config.yaml
norm: "rmsnorm"
qk_norm: false
tie_embeddings: false
optimizer: "adamw"
MLP neurons of a small language model. Each row is named by its layer, matrix (gate and up: input weights) and neuron, and shows model dimensions 256-511. Each number is 128 + 32 x the weight over its row's rms, rounded and kept within 0 to 255. Numbers have three digits each. A neuron's up and down rows have the sign that makes its largest values positive.
Before each neuron's rows, "fires after" lists the tokens most often just before its 100 highest values on Wikipedia text that the model never trained on.

fires after: "201", "202", "196", "194", "197", "198"
L3.gate1213:137154083156126090146157141094091143136135182101083194134127138137124161158158112152132137089130110124071170032148135136132140120131184146143170136123161096158080069151181146111103130169145153103151117113104180121142149094109071105058159153137124166111116131117125127089175156153148179194108117105097120087136145148115124131124072134120153119199158134047145105143115135124089132184049096098117119137170119113162162117103177080148122155148158113173158104157168186155143106148086105107099115129160154108132117079131117154118160154133161140108125088107160110115167169105080155079043158064057122174094142132177184138145135091156101139101086153042064150140092116116084108145168082133156127117136094138110119082111159134130153175157113113121137057143133107101131114131128109
L3.up1213:094150100104137151138163131111138123094095133111092182085132118060087115158127125139106113136133071150150181089160131121134093132122134154096091106144118080185160120179114128133150116118171101119168126122141125123168173175178147139112128105155121128107166121089128127099151131204103130094111120152192164107113137100154120146166123114155159159139073084093096151115116105137105119166089134066105206127147100122115140137146136133095067223127155081135153089125200171106122161166141081172108141127199144156140121080149164112172119171072098099147130120165141091189095205123131120118096198110160140101152122052129172068192113164141096104131069138120096160106122165076068133092103130175157072100197170177100109154138084122094156127163097108107129148145097077151136134139135106

fires after: "|", "- "
L5.gate974:107183147109098111120182125160183080126048127136157127100080101139120132152178152140203143117147092102088120102141097110059163102116128132097070126103123140174112201176139181086175125143108093123129115135077166167104094151115117118089067064190094111162136115136106094118161118124166144137129181092081164169113148172114207149110131118143138149175131116059154125081150134136144139187099153115074116123089172156150124131124128127118139149121157074113182097132129129173166077105076108139128106120143101076111131153143110122173167178074092114139186118119094127116119100163123087119162081139113142172144081065119116134108097159116140096113151137088130102115135116123090079102226163092168146138168085134138142132119125131158185170077133145106117155130132129123088205103124152
L5.up974:118118135200108163135154117037132138116163124145122170117185136093076135202053089162155116088130068191089144129113076110146139123131114067145109116128071202158095134122141190145219126148150177091120155087138163134109116104152113113146189107126108095078162091115102110132114147159171159066135155165092109140134141195066124114176199109192141128135067097069063138109142129096114090091124120076156120139115091131188105160103134160146031196114178150180128170087134039182086161138140112135132162189156075155117151095144119125112166136139182183065130156168097129192137175169192100130077097090110112122076143136196161177092091112086183101167129082113159110189118120131153092174108101162089091059157143114149151077142154163152160099086138104117141132138142091109094109138071133

fires after: "|"
L5.gate421:127094099089088161101214167090132088124121141064165133110067135142093084141109093181107148120184097154118148106106116083096109163092117147105125139122087133158111186131189149090176175139111085119132138131134187109188109166129088179135086086146158132149114136106191083089179187121096132163125133156184127149142115149106171147083128151131178144156159179120131191130132115189080165148127096094108102083080165129138113106131187138110160110088163127121100147160161148152189133092110152136114132143153148129086074144165154145140149193124191123092156108136145086095141102148155134132133104121116123058086080093089112121158104141135169153118116165108134152105168111157129106136179134099174025088114081064098136113157115167165181150118200128145113111145167152115137162073069128
L5.up421:076118094150103121146134071104154120137108116104125119091122168107123147202188116157147097100159104138154120118141115114164171098115146143135107142110139134154157129173111131082135033082146203098187123118122076139116134130152154122116152130163104171115181151123083163135138114172141179162151130137135105128195116146135103123086105141169145132151141132086068104133140133182152213091118125096156109132143146160148103175145127182117119140167166089107135124133137135125099200096178166127119126146136087155148118090151133120167153135096199166124106125128150109162131140167196124102120215116150134202155138087166113144145124153130156117149151092122091133205111137142145150116153089134126144099131168092130156144142148132096072139202145088140092168080085097131019111120117104

fires after: "in ", "Con", "a ", "at ", "Se", "on "
L3.gate412:126092117168163091181058130130155183080119143145126172152090127147132114142142097137089116158102144162129097134149192115159140139121070114130152121115116170084148115143134216129122105122154152082114159117133139171149129133147151152084110162074150113127164084103106159162186092113146125121106157116114099095067072147127132144104099148155077100066128197105161114140159116133134128138133194174140162163079123132126079136178138094114159097162157150149077098137126129230117174155105062117067128176132035146159176149163155198123134174106143169101139186192113165114131135070118119081144117108126151134103159134132136125087111093137142093056121171169137122114111117164086197120103144114075100108141172109115182186143131133082198122119134157173123184141117091118138129199113152
L3.up412:157039087113111186126136107114180134101184063103107091196135050135153123153156063147178150067070118116095118104102124076102131146163122153115074165122109131157106062148076137161140162243133149056101141114138148109191113185139125160125081136103164106164118126116141100120173140080173193159113172093140128150159070178124112145104089106125071179093109083108108140115184141094163162085099080139132122134129161159111115111080054158107146089140116140102150156152078156178127083126157161115083111100123175043112151121112126092154134124109118058152189158117136161104159146151136145131133133143123176134141082172134136103112162169145156089140150155123174162088084166138139173130127102158149191056093134098154131107135112188069132111160111170099160130172157140136126145099072151

fires after: "| ", " ", "\n", "(", "of ", "was "
L7.gate1107:067129136142168121165086124181104140095140116191134164057102122171135121112176131130077070168045134183130212086144159124122085153049101145158160150184114194183120103115085167150126137166124103108142104117136149177124106122194124135122121132145069161125149136098131179162163188095151188146138093137078101116183139121099104164114114116179108121148162124119064148107158107084135118148079113136064146164155129156107197116134072135109116132138149143158116121175118099172136133098114134136072119111109079072163159147159099068153170094087108157170117151188110090129162135113091175097152183085059130097111154125131120105128159133151123098123145118130173129111070059123088133153186136098120151145110138103086057153138135165111098116084110089135139149151109132170112138102107167
L7.up1107:183140132141144094131113068138135144171119165177067126170152148080152083111176134166105031125105140166120102147132177150175121113083108151134075113189125119134114137106143133121068124127080110176162100024112091109153136154144141070126158093051138100115131076121104128131098134136106150109138106143115136100107147129136143083081108127134110063135109095105133115105091154117099090185143127207179162129153159165137115168129120092079132093184129131105119114181137127088147112089114096138160193095147136106086115156126089132171132095121170142138144132102108145141157172119091143187098195142154126186116112174150120162128103114104114132122163132155174133098133118170033130102127095142083215142160135135136092153119107142121139150139125075148116143172148111171165123162086123

fires after: "| ", "|", "- ", "(", ".", "in "
L5.gate711:170103128101073137136116111160108058122148163166119102151070140120091118138187109203154102131161103114145144127093103118111098120153125112158147144101124170162095137140106174088123144157114144137149112133095136134132121167176160188176103100161164125108162141065160140109165131125100108153146096080159139159153160199147148081098099111166178122163121105158134100110105122106081101108140146133122178136139176055130139148075107161128127172080163095138104169116171115149160119111182160134090132157193155131122105174217077127103186151120115088100184119127105132137168110147161181070154099095158138090128134162121147118139122150083098106116168170132107136134169131127125097095128121155170047125160137079123145177184153101165207163132157133143138095111114102129173112076131119
L5.up711:078186201077086129122102141103159085103115164138103204105168153125065108128083103146131163126123071137102146121143133134131127100097124111130068167070099166096136138125136117100088200176086205168071104109125141122091175143178138136186120104172123171150159158157175161146168107111085169156083100174126149104118082152154106078146111131143176102135145125099129107095172121105130137097134181092123157129116144145130116132125149148114121130081212113165146133094119166124145125106117109088087084182144134111052126115135142072172145115138191125136102090110177098138115063121095162139115111138135126158211120067104103095155123147146093148122107145077115216075166160117154105152143151129168097116098177089111149142172116144145104106135099122128111140133139141147044101089083161

fires after: "202", ", ", "201", "199", "197", "200"
L5.gate165:127063117124089170100154107135139131127134079103081165157163143165132117114081172129141147073126175127157142150156162156092113145165069156163130156141139106194144152155152122088122199125111143147175136102159123129193140098126155134156107153152083140138171074093138099159116190200100123151118090118107146130119181189081125163164148157168155128143140128113118135124069118155146139136147087062135102195129124197089168123111133118140142185039123143150141160118137069137178088180117137124096131126138128097140112188139078156114119129141155168097177123135126108113119155181121133113085135085073135161076172154123172148143123136095054107081152152085134090147111170123047107137098118098200142149162168159114096132131180105079166189167093134123111122180122156132108108112122157
L5.up165:125167082160076082112120131151112114086111106111110170133134156117141148116118138136168155127131139162115143083115158099151143080165086121171112150147225176165132111156153143186052207166100093108180145050074110107136119142194117164127177147171137187118121107135118153129125191202119123084093134109118103122137060116100153154113180092149144111110090150123133081151161133153192161164151126137145141174178106171133107130147126107117119118061160153109160177072139086139132146143133139208136134143151162145146099154067135145090062166099109112147203095134128094116144169088120109133079144106108151150153120077047147186174110118099151126120143161115115136102090106156119105143141124134204132168132168175138115183121144144139150085170089135056147130109055123139107124166103121

fires after: "200", "202", "201", "199", "February ", "November "
L5.gate827:069075171116144144129144138109160146095168126169109145169128174107120106166117125126168196156099148163191161115096095125116074139115160116138087138087099150164155100156147154132143122152114140121130141120119137130128094068175142128128085106175052155119103186065133103149185168135092194143109103126148176122148105189102129137135093088147133121122117110118091125148167118077116102139121119121083133140115185105133036155168169128148135139105222102196105122121130109135093143141113116092095128090151087148126115087123094147187128127078155179199112166151150105139128135097085198112101119067126070165135137117145181139176219103122157141105140087129114147094181159079109110114021154118185115136101147146135033173110120113113149167130079131121107114121123142196170173085141122
L5.up827:081164148119180077123108166149117146080151130101128113159138162087144161109070113145161152124111161133171132125123134090119112090159155091090082115164103140162084134163138105155112078094178132157138143120134143084130153090139125158097162135119136122049085106104088126150140137127149130117118107143172109153112119127118154065103084071158094111138171110103167106129092076161028043127132119082094092121125121112116152147135114203104123135086150118143089137100150166177146078088183192120091116114140158113118139173101122129153121126095055148131142135180165123150157171143104110211116117074183147108148139136084148190171109095048121162145074132138093162120138212069142135172164105138135119157129135178073084109102174096121136121097100085133159135092116112155134122132150132

fires after: "| "
L7.gate1193:149102172130114146104161089111125094172083134136121125112083129141140110059175148148126172138152110137085134124135181136052106075167069148080136212124120103150149099138159181096165111096147123128171085129088100132138208063141149125184100089051156145150107163116126166138125154119144126127119123089114112127104192145133130118172119106105078154153165114163117151103131107117158103130133125097160125103110139124078158175112109112174092133181108106143119104116154102099110096205159118086141067114161112162151137112138102142087095091198163124176105189189162162167178117131124142137142181125179170132119154186188138072124134078140145185087133104149135142098154145096119105146175136087230099157138120087083079168118166097126158129121101133156108124103138106087166127133111170
L7.up1193:141144104147142130143101163125125177135185138077170112139183136137179193152087083101150141164092138142189122143139111104196121155098160133170181004139143135184141124118200113105100089130072090168155114138177166150132110145130105102105174115118128154110175114081154123127068111063095125136098130126139122161130101093146135150115110153113166120069091152076121070148140091160188127127079109131128165204171141106155088112196148142119108090053122159094149150124091102126126137080107102173158158114154132138097119164114156100169149197137181121119138090094074115101052154156107177108118109147110182102166122096089130141117080170176084119169093085130096103168129122128101147084107135106072197138135086204162168108103114112130125135118162165095141126132187131144106159111117040

fires after: "| ", "\n", "Released", "|"
L5.gate730:145143184173177114155063098128158134117096066178158134108104156200084118197150189163154137121141134150063141125138116072121119139141119114118121111114101116163112093190094201179098160194191170094119091162087122104133127138082094147121111148137154133169134160119112087170136101131191125170169101106113131136106173125118158106094115082146153157123117075121120135119138090068137120135106125106101156102105140108139114084145135124159096110043176137210094155178146131165148137092106181100142064143126130171151126154193127154143157112135132138078098155132091073107183146103159162141146144061137111077128152086122052178147140179080115090191104169129082052145149098153087126136189133178128117067132116096122049129136198144072131110187227126111134108095122107125099108135102154
L5.up730:154103183104124149119144087117147161149127142174158145054137143116123093119123110126241156153159061121149111153098125105129083150124080115123093153131119104100138116122135151131137172116144207071093137133124145140099170112096149114080081064080087150171141192111112129129130110177096106172113122142166153163105103212100111127195085090149172111135153065129077094140091101153100138123152110083104120116149138130118136137148195104107154155137119137125160151095149217120152081153124172025113116099089168125137112096133118132133146144150139166147154148138175116154136096165120166122139102099147110133119166155103184087156169154139096136152160094124128141141167112065091132179146182171229085176085132146122132086189143093108083100138103153167158144147159114107106149180155139

fires after: "| ", ", ", "ing", "s", "62"
L7.gate410:189114122122154133169164152143099064151124074151123087148090114099112126060133151138161150125154111144128172054096161109127145144123082117139160143119133124098115147110143131126118124085140143132162102088074168124121177198143156153220080114089076093192146179127118112089138137077147153096128107122077128106126107176154142167145147102196115102147165102102173127163112102119164122153136069124090127090128115087138133158173124184121142113081120136073145140112124083099195150101140155093110103148194107082115103106131109104149084177114129123167171191170136138127153144148112129086154120105170200165156126133127146117143130173183154130122070094151116124161066082146130122139195123157095118141161160111108135126105137100125194111131162148091165173094146167125126154034088198
L7.up410:174212096166179101153124115103126133201135127101137110163151131170169143103152139089078134134103183112092082084122125150109199130142155111149086082158166116168125113085109071132136104116164132101117101153209144166166115105083113187177132077091127168155117134080109122129063052122082125112102132120184135105127150097218136146145073137041185100140137063148169100116123139117103103129111106150152110183158171103119111126195120144167181095180155166081092077134216097099114157152111087138112118119154067133117182099139105125140117109136107134129148212112152115082097140135092147126131135172138154110165131177093133133117101098118144152125088120179122077177065112134133109143152112121162123137177105192137161136112113135043129133133101135186161098081137144092074105082130117

fires after: "T", "Q", "H", "K", "Y", "B"
L3.gate643:079131167112174169144139106170099094130131118174100189123125097152075050131142144156127185104194146138120174115116076132142119127123113105142134115106132131131117116116082162168149112106134183112139134093108150165129164142111214168150096121136171117109176088105122155108198123161131127132107118160136132173151145140141131149123158042136138097159093118102084072161074113151130117122164106141141159120123220095057191143102166114094080120157160069161140130073210106104190111144101079075100173098131095168182130105145137117077129101095136171175168191168085115152105082139170112097143168162191189097147123128164148153087144090142136138090150174117162116124124090136051148089110175122125152085138118120108131145147175101164085121137100094133096095106134127201110105119138192
L3.up643:109101188110103099113089127132109155128112122092052144084144106106104066183176124125194106147113139115128134133098125108195130105147149090154124120102114098108120089154128157142118108137116102157069084141117135130127174048100149118123140095140201129107133157103102118126102111109102171103129119151125084107062154151091143103149143132118139127118113135115167138152092172138084132136114138135187173112101117147094189136115152125084103103160116124120107140131165172147140089157165117125113160168135116165117150109125134085125075062132119095057149196107104141169095078103132087077171094161189137139153166181116140145104141183073085133179117164148173103109118167149086123164074127097142135113175138129101148108070124090130123069104130138062110137038112095125066079094127105

fires after: "200", "199", "198", "195", "196", "193"
L3.gate814:104111148101083156103136094062107116180119140133162213122135111101164171111166155088177089138133089134085162094149122133145056141091120111117138081162102166105188050108132108065149192142143157099144076139120171121147114078134170112087162103159098144128168187095107137160126139098107114132122115105124127119133169139135124161143129110126111099167196112096097135091097089101073086150085038006139130145149169129183165076120147094112112161129082165148127136159099112151123167159109104144135129148137111154098119108126114153126119127147086109165174076169171143203170154093138104066115124110127133120108109154165145135107099154156144161131153126081068124169130160070081160101131101111105114103130097177107150105164131138225159122161093165176131107089141112161114138131141113
L3.up814:153142069086180188144109088098103103123147120163138155146151161069133158110144129111141107127119137141087165093136113081140072126157113093096125190111190107165142153191132152138123158173153096168138127109119181088141160133187192136115143137140087109117100136106100166128116117154119122130117180158140143085049132083125090076134099054139130145098072078137106117116149108099138128147132117112113155123105049123182120148144163114075138171050138120121147155138156167063124085175101118086114137146102122127158132085110108072125073125116110089133144164120173114171139145098093119142124192080086112119215124133141111146154103144146121143080144125114119191124117185105056106112108192162170057114117200140112073107171098186147100156145089147115125151159153131136169109145079060

fires after: "S", "T", "s", "t", "Sh", "H"
L5.gate983:114130111103109155162187135167094117092102131151097151113120130168114126119159143153121148121140200099066136116150163079118122222087104103167141135212168185081202111138097185186102133144095119179098163101159128118139087106117122143094112069150166131135171160088136158133134197155152148186157092168132115138150122193072148157155128154176124146167092198152129102119184100144088188075187131132171167152139096151107175100132080110087177132153122097118125147143106106189130068180141119092131152135159156129096128103182136139100126143039134161141132216141108106123143113116148128101168190168105130104136126169112151146128114091113181148126136154108166085057153131138132166150116114131157063115110140135077083160140155135130144128091117162190070100119143131180136163103106117
L5.up983:113151151087109122131075118132164125143125143150149147131116126136105125070200144130121087124135165116179130115162091177171170101112167151110112113172129097109164143149133156113128037094136091158152152132087092114154184111106178203140134141072144070074140165111095164070122124150103139135110158072147151163154188126057113099180116054158136151125122138138135126081096120139137197154101166176122117112124159161121109130142098132149121107117192111121083178160174199135096169106104104159151089099104124160212162161143091126134102130130090160160060094139130110114100149110106104107106158161124113133120123127188099129100114107185180163167088146205146110138092124101168164073072115091180132201124115137164113145145122142132104086153091121129153122108089116131102119143104167

fires after: "| ", "a ", "; ", "the ", ", ", "."
L5.gate956:163130076094041179126129130072106119135169117144108134104096145140109114077165123165174155101144134192119119135099179109072111163127110077165168136172048187138099113122110132114176097108141171102175180164143181112125100111146149139173091161145135120113121177139167086174157114131169100134117146162203174130073166101131065118106131094134171147141114093143142103118118094136161119105122155138143091097108119060110123084165160097161109131071146126167171147121140128199175074151086145095116132125209111089174156135125111135110136114144181128116143170127157113110129154121113094118110168089116117107109103121148128012129082119152146109097186160103060117150112173100108151089096128158118074154168131151144114153215101173143101112146124138179105102195175130154173120161099125
L5.up956:067129113125191128173122127102166156144035134075129183125154110126054069110168163103137125099198117165068128144073189174139106172079136116078098124117107099109087107084156144115120122123120104151158170139152124113141111183155125110182093143140135131100174130099121134148109181123150095195179120164110199156115143094090113143099110127152148214166129118136125170147146105166109077106157136094189160165165117158128129126073136176116132101157130096129160100191161106139125123159157086154114103149053131146120147146117140077124145112169139151180156130130114130184096093082175106135177178152120094115145077114097102131111110137103168122140070128122161127119109072160086146120087052114151132131144118098126156121195114119123104131062152118190164096171166148121078166134113140

fires after: "| ", "|", "2", "Ref", "SP"
L5.gate668:059050136161152177144116128134108114105076115111139088075140162090153134107091069068144118114120144153140167115181124223165100163079151154143173166154152143139182142113074144104131141056157110150152097102114153171130143155112116092108120125097068157130157165134165099092096174096109114061095165151123120102121114141074114207117165139179111162101146146091146129154096112121141152134138088077080128108196083161163193137115151130153091150177077189108131108147137127116187103125120108113164106098089167109147129066121140114130184140116166176145118110122194155176169118145196107119132129101159130101144144047190126095191161137166144118148078092135139159146154137097141108147099124124141154069082084144071149126108149125069136132148129123140110136110105129145124171121152139
L5.up668:146143136164137116149101141137174171060079146145105156095142163125149164127131129162104143159079095104124097122147116116164139050096112156072102123118144123096165150161139134097111134113135162140131113125111138161117128094106187093108146125176116117093112150101102111182134102153076172183116143168169099165136136124161111156149147166140065135076119162061109098118148149125176121112131113109110134154103122150082149255130140107156156083162123167105175100120152121166072160095137183183157196152114159175147106163153157173083121139153163153121096118112119124181115110062160098196123087078164059142121106152182155101146158166145052093075154192050151123101173117127166070149149136130127111150065095076065135125145151136141091122140100096157130150117161098140110129120100139

fires after: "| ", "(", "; ", "- "
L7.gate342:082143158121133103107159132095101147120111113099123160105140102112163132111227117133125124096095149146143165094140143152147102149096127122127182143098185165124145108081088092134130063157137117127140131117100154149075184114143133159136103130127131150185120184094107123089154128124135125109109116130149127158179105116133086178137155141141152100127151164104097139134135136049133184176105193088108091142085119106143147136163079081133165134075129110147105119176155233120114105136081076112126121125127060146158141128142156107138176081139144153107079175165137131144111164092157149123132164099112158106092100106128121056117185108164154115066133172132148084147091197182141194136152089124117153114035188145133137112124153107178132082132160083153126125108107111175162137142131050
L7.up342:107200120148115126134102088090210081072121084202117237120166178140088121137157135166107119159081173163111124094098135197118172163133138114154106118152142096126138057114128128137135176096166138125142169168191153126140109120087140121050182119091130091116153160118124190128064148087129122134114121133012116166088099104134090084130095136148127106143117156087118114080102107142120074153106117138143156111114077124107136104088101138162121079146151215195157166090147105106148074089168156172164141135116120091177107172134168066122183110147181139153157154138188105131098130124128140139086110140159134099164147208153084135124196184159094152144161135115185135160137101132126061140106115103147136112106143117073097088146083164169168122101128138140142132138147138154166064156147158

fires after: "No", "c", "A", "Mr", "2", "3"
L3.gate1155:079152141098151123140193151107113098135145124170123069135116116166131132096135166181116152099150111183142122106160116084062115108127098107119150150109096125096101118168169146139043138049145186150133160128108084109084153097123165105130149159117161115162101123141149113170173126095174106134188126050105155164146107163104103127156104163170118106152138186132123115154155107166121150116137061125100156070142091126159162171166128163150125109135102106173086159113166127150155130092155149132104145153097108093136182123151134096109106154120170145134109131112091138156158124103148134105161218103153147075093095184177139139138134201115105056136169157105161153097102134151088126123150081110145078147116119109119107123163108158102172170149187208129066133035151155138081130128115122
L3.up1155:147148158119154134131038110135122126131123132139140124125189115134149169153103159149124122110123122151100091135154100128125203111138121133189115119191109096120115114125186118148107106110170059115086094104129101137093128150100117133125129115078084104099104091108082126163157108105083088112129103096103104119136174150144093141110134153108112069091106098121151084139107133120060156067104120155125222133192092097067141131110101166114054078162104141146152140122188128075141114151163136166153151118137146101135118137176094091148102132103145118145161192129120129133124128107118129191124135127158159156169135149061027150155064143104130100103171115161111077056109143111147119112175113113144140070140152189152150125115119133158098143093126153097149166110140161132135056201181174

fires after: "Sh", "Bl", "Th", "Sch", "Mer"
L3.gate486:122145156145097152128147138118120149087086170105164124135126180165123075184123107110134153136117125089163151075147143174143139142093127123147130102164056101093144079135134190153140140111101125140192107149142127187124096060142130129134093093061113156104129178094173178092119184127110137137087127073072117148070134130151086133117201144150124148071168108153099117106169100135168140182155100166159203158149142143109129125085168098058142186095148182143083176093145161084164185158171156120127171144097224078153111166157116116127098174116163103145133161112176104109125140116108119092112115115084155167147140131126141105162108153100141130170087122126131097162180068199087072073151129162175172168094169113147140131099130071113117120145136119151121128189149162145095132097122168
L3.up486:072111156178072157165141096205182100165083086140115103125099128115172124134117115132186127137111096142097141125119078140141136138172147113090064132098171129151133126145141124159165143126184079132174163105134086190179124121127134091114109110116111139158135094205073153136117154183149116146151145108131097113154131137133158078197156147124166196142082080148137130098137069164168154136166168106119169146120142124115105065126102153150137229124108134126117127189155149083092090084158119170088134071100116094150140117155191157130129178032132116173111126127173130184163164152113135133148118117139128168211142130111149143131132085129212156150091053097164096135137130085106115135157150087104145146102119141058087182112104163127089149149097105078092131083106127147127195107132150

fires after: "201", "196", "188", "Pl", "199"
L7.gate1011:142120059149080110088118115094115128089149141126162087105144230088152185145154106128097146124097114158141155098124115110069104147170169086153083099172143135162177098126195169135125148175176099115150085177183151128133116147163098010053142159141110127148144152096133127110131096091127112102164123126125096121044129118141128104127123111137101160062158068135158143098143163160090161146156122132140153181191082148142102092114168130121114173092083125182127180122095100051070115200123123161145158083155077142123151121117108156138140132136132175097119094116111117186081175084130098200093089062099129101093112163142147129144075113109102137146121050107106126160166153084077113080106144102158144133080136167159137106134104110128068140132083130105057132140094108158121180181092100
L7.up1011:114116134100123153141193169107147164153078107128088143140123150053034118087107153109181168117126076085142181048079113116137115090123153138099137163116185154127154107085078118098168215164158134112140127164121174121163086138230149127109102110175142171135117112134131154114114113184191144173130145139084141155116115129137095163128142170157129117122168065058060121170126132150116103162122111122099195087146123119115119123161179077129130134127106092179107087103114108079089175202084126124176153155137134131136097142122107130119139151065102125130119121140142154155126146118141120111141160134148171114092134100115149171159099089171108129114093080089124153066142158102123128081121146118075118159115153098081151065125154169108139131093162124133173117111099161116167122160104059

fires after: "in ", "of ", "to ", "on ", "from ", "On "
L7.gate821:141161085197067108165099119186131134092109109165088118083146152177120084136111150122103126179118148122116139116147132130128082126154183132134118157101172135164101127091159182088095134149072122109124089087085057178117104082115095190105113132111130170114144111134125139110125118136173163136148111094149094173072087177171147129194090112123132160160145148138141123127161156113118095170107109074133105100160117163051146098123147123139128114115105122108152164086135162135095104111181124141148037174113091144129201192167141191084144189141113153137072152170165142091161085025093089110146126122129122149174161100070144087129117084100128138080128162126133162157120166111121106155128192096148130093079192104097132129174153132115106184149108139138180129155191115140100113161094194
L7.up821:095166165142140145124157164116119127130096057172142115135178113176110133107087111121131165125122120143154098107140118168133114121107123114062149120142130161133154129096063117092072139164099119104145123163089098109110111156097121068120140114094154122148135145161122128142153151075114109088110146105082128084131078125214131181121096131108064183147176133088078133103118131152101126093173117140161092159104150106213098107086126083178085164140120070144199168165126159136123089110117131064075090099168155177187146130163079106048167147181180171213158147115148176119091179125183122150086144157123177117141108129193104084116175110137149134129098112069056117112097117091142123117087167169065125127090103100126142094102105157157138175149104093178141141133102117147174174091111118

fires after: "F", "W", "S", "St", "H"
L3.gate90:102112149176101096126130147147115070053030117128135131112118125108109125186094112125126183137133135113181103130116074090123115163139060101118115114093103123119087148151134188114038100062122121136131107045170069114107156106140143115143135132136136120095131124169136165134104098144123103120159152158116120197145128192080203107124141119222089130156068203153162115187127117172113141125119101168118095131099133133135121084144069106166114151147198099150128143117158182153103108111128084120100111141091074102117143144095202116138146137105116123121114132115077118177149084149175160115141084113124113106144117192156106068166182148086147092102125140145197139126099124125082115149098086118170131203097122158104042122159110104103203114112095118029158127099111101150118150147142169
L3.up90:119090171084126134126128123139120103111143118140123125088063146191121136135100224133085119079129155092083135249117174169112199148140076127148117131095060099151102078154090196181115097114137089113131148093111085147142143123132149106153138098048151084128134141097112164127158148106096082130128121132169079147171181097091126082154195106116149156166145171125147088136113116138138170164114093115153123124151112093088173135101137090129148162160142109140136135100158172077129142132123119151128114131102095126146101129163123146106138134119167201105093144131151089102119134147174212160131141139104099129129148105161124137105136139140155113125155153102145129123093155161063111082164092116178142174181084120141133136167097098180119088113131171083210157148101106117101173181142183

fires after: "Th", "St", "Br", "Qu", "Bl", "Cl"
L3.gate594:116125169160088104132153108132093130123117100095136170116061135097169073210126136115130121116139132101062147107197120102130094125067121115116142131172078097110148053138058136092130138178158088029150133160140102154113137100174109122140174104147146090085145167120097141135077131188135092131094164170171077126099145178125122118143110137162115159119098165108097133126151136113124145168172150095124108162156156166154043106218143120174130203143113114063104152100147145126104147129146094077167111132071035067128130136129132171144154121153138103160098134047163102134119171126138104092202131126071138169116142142150090102113173132118125076103148104137120104165115084090115114127153160136119165110102134122118191175158132079106141128196119104084161116147079097159136137135109141
L3.up594:130167110172155113123108126096111071101087135094122167160126131107183160154143147112132192186095138084109114096192094133116115083175133214073078132151150122141185115158140168095153144111217128102140151115179088138112086093148070049107149085117091137165134090085120128147167149205074151166085122145115113100151141124118048145149160159102118155117124126075112153067128113142073074121138122154146170147106203105094093114122074121145095174131154125122083139143165098117073139142131122069109094159085147105119134083156105137145151105149092117174134140123081094125187199184077140122107121164121115193200126156084129144164138109143142145067127057157139123125126075160116139161174166204156154127081113105161142088104070092134130098153109167138165149120113101095091141125176188

fires after: "Bol", "El", "L", "Verl", "l", "Al"
L3.gate944:172146146186157173115083121010115083128145125127135147118157133118104127141088148163164115138068126128082122132113162130100133104179136175074085144105107106138156155164142136144148173163124095137113087167064146145185120162189153113123162181198160178104114095065151142099154148105085110089105132091127095136133085114126140083115085153140080149127232085155138105089156089129150143091100124166086149109114102124118111156097138114129111136142163073118181132139109083106154136109082126113147075111113071109171041139145162111163135172084106184068155155155100160068092170078110112054081162094078193107116099111150066157148109144078109077153073076122148085105137183106116057124156176125125123061062146152114155137140141132169115127130081159132134166139084170127138180127097127
L3.up944:090168067146154134116168111125050115169138077174165122151074187141145098099103203126131121112072164120089172083147104088128099143103118100119173123057188086093132121165119140136114142124163138110096147156179091126135104136148083082144129144136158093202150108147164075101112105133084088159131098112081144125107128118118150098118125114118161216097145149121111089159118148204110026141149168082153145190149153159193089168128122120079151122142050164140124122124126101098167093121147121089123098143111138108104173069071096104089108161163122180070145128131124103106089159173133122142095181074109150162078128080132139144096090100093172134136126100142161082144164158132161113104163092119128135111106092164170139065081132181106113126106102146115084088110051149096178111133161166

fires after: "| ", "2", "+", "3", "T"
L3.gate668:102136169154102111109137101227086074071130123139137113131099084139136132171168155156095194112113153078115131110118111129142125103163081112117124108113145126164089156114141115143086139103129157112156150160186114149195075083111165129111105101102158148041146109096127091189114078070101146164108128089083136157119135108038117155205162098125175137110187132194154186185132105123101123072163108150205145138105106101085168142138155069163126099143200132228068143113100149159131131139056111136097076097091099144124120164130076164138071124216156162111142133119133132110142127126136105106197060147153134129100167172169120131112091026125157102103208132142163124171113155161108179113097088099148116127108078109123107125166130089128083126145096164075112126103121120111133095148151183
L3.up668:089172138166076073124097114144108110086098117100083192132131135128134137118172163130065115179146160144147109145177111114109120086095178139173077148159153103095111070080132145137154178093142119156112138138096086124080126109127142136141144103070136094114144168089090162113091082112095129103116122106119130135087101132098074126083131119179148097130101167121105114127149130151178070091138175110140144153145147145103144111172155162152120139170121080137122105176155110117118109089193177157124201147104083171141131124145211168132180148104144099111126136120143063120093151112141116183150125156173161084148108117135124155134106162106169138136131111132153094128111100101139137178148148090097140123139066161102162141144121072151094115171087149146140138047042091112125143195202130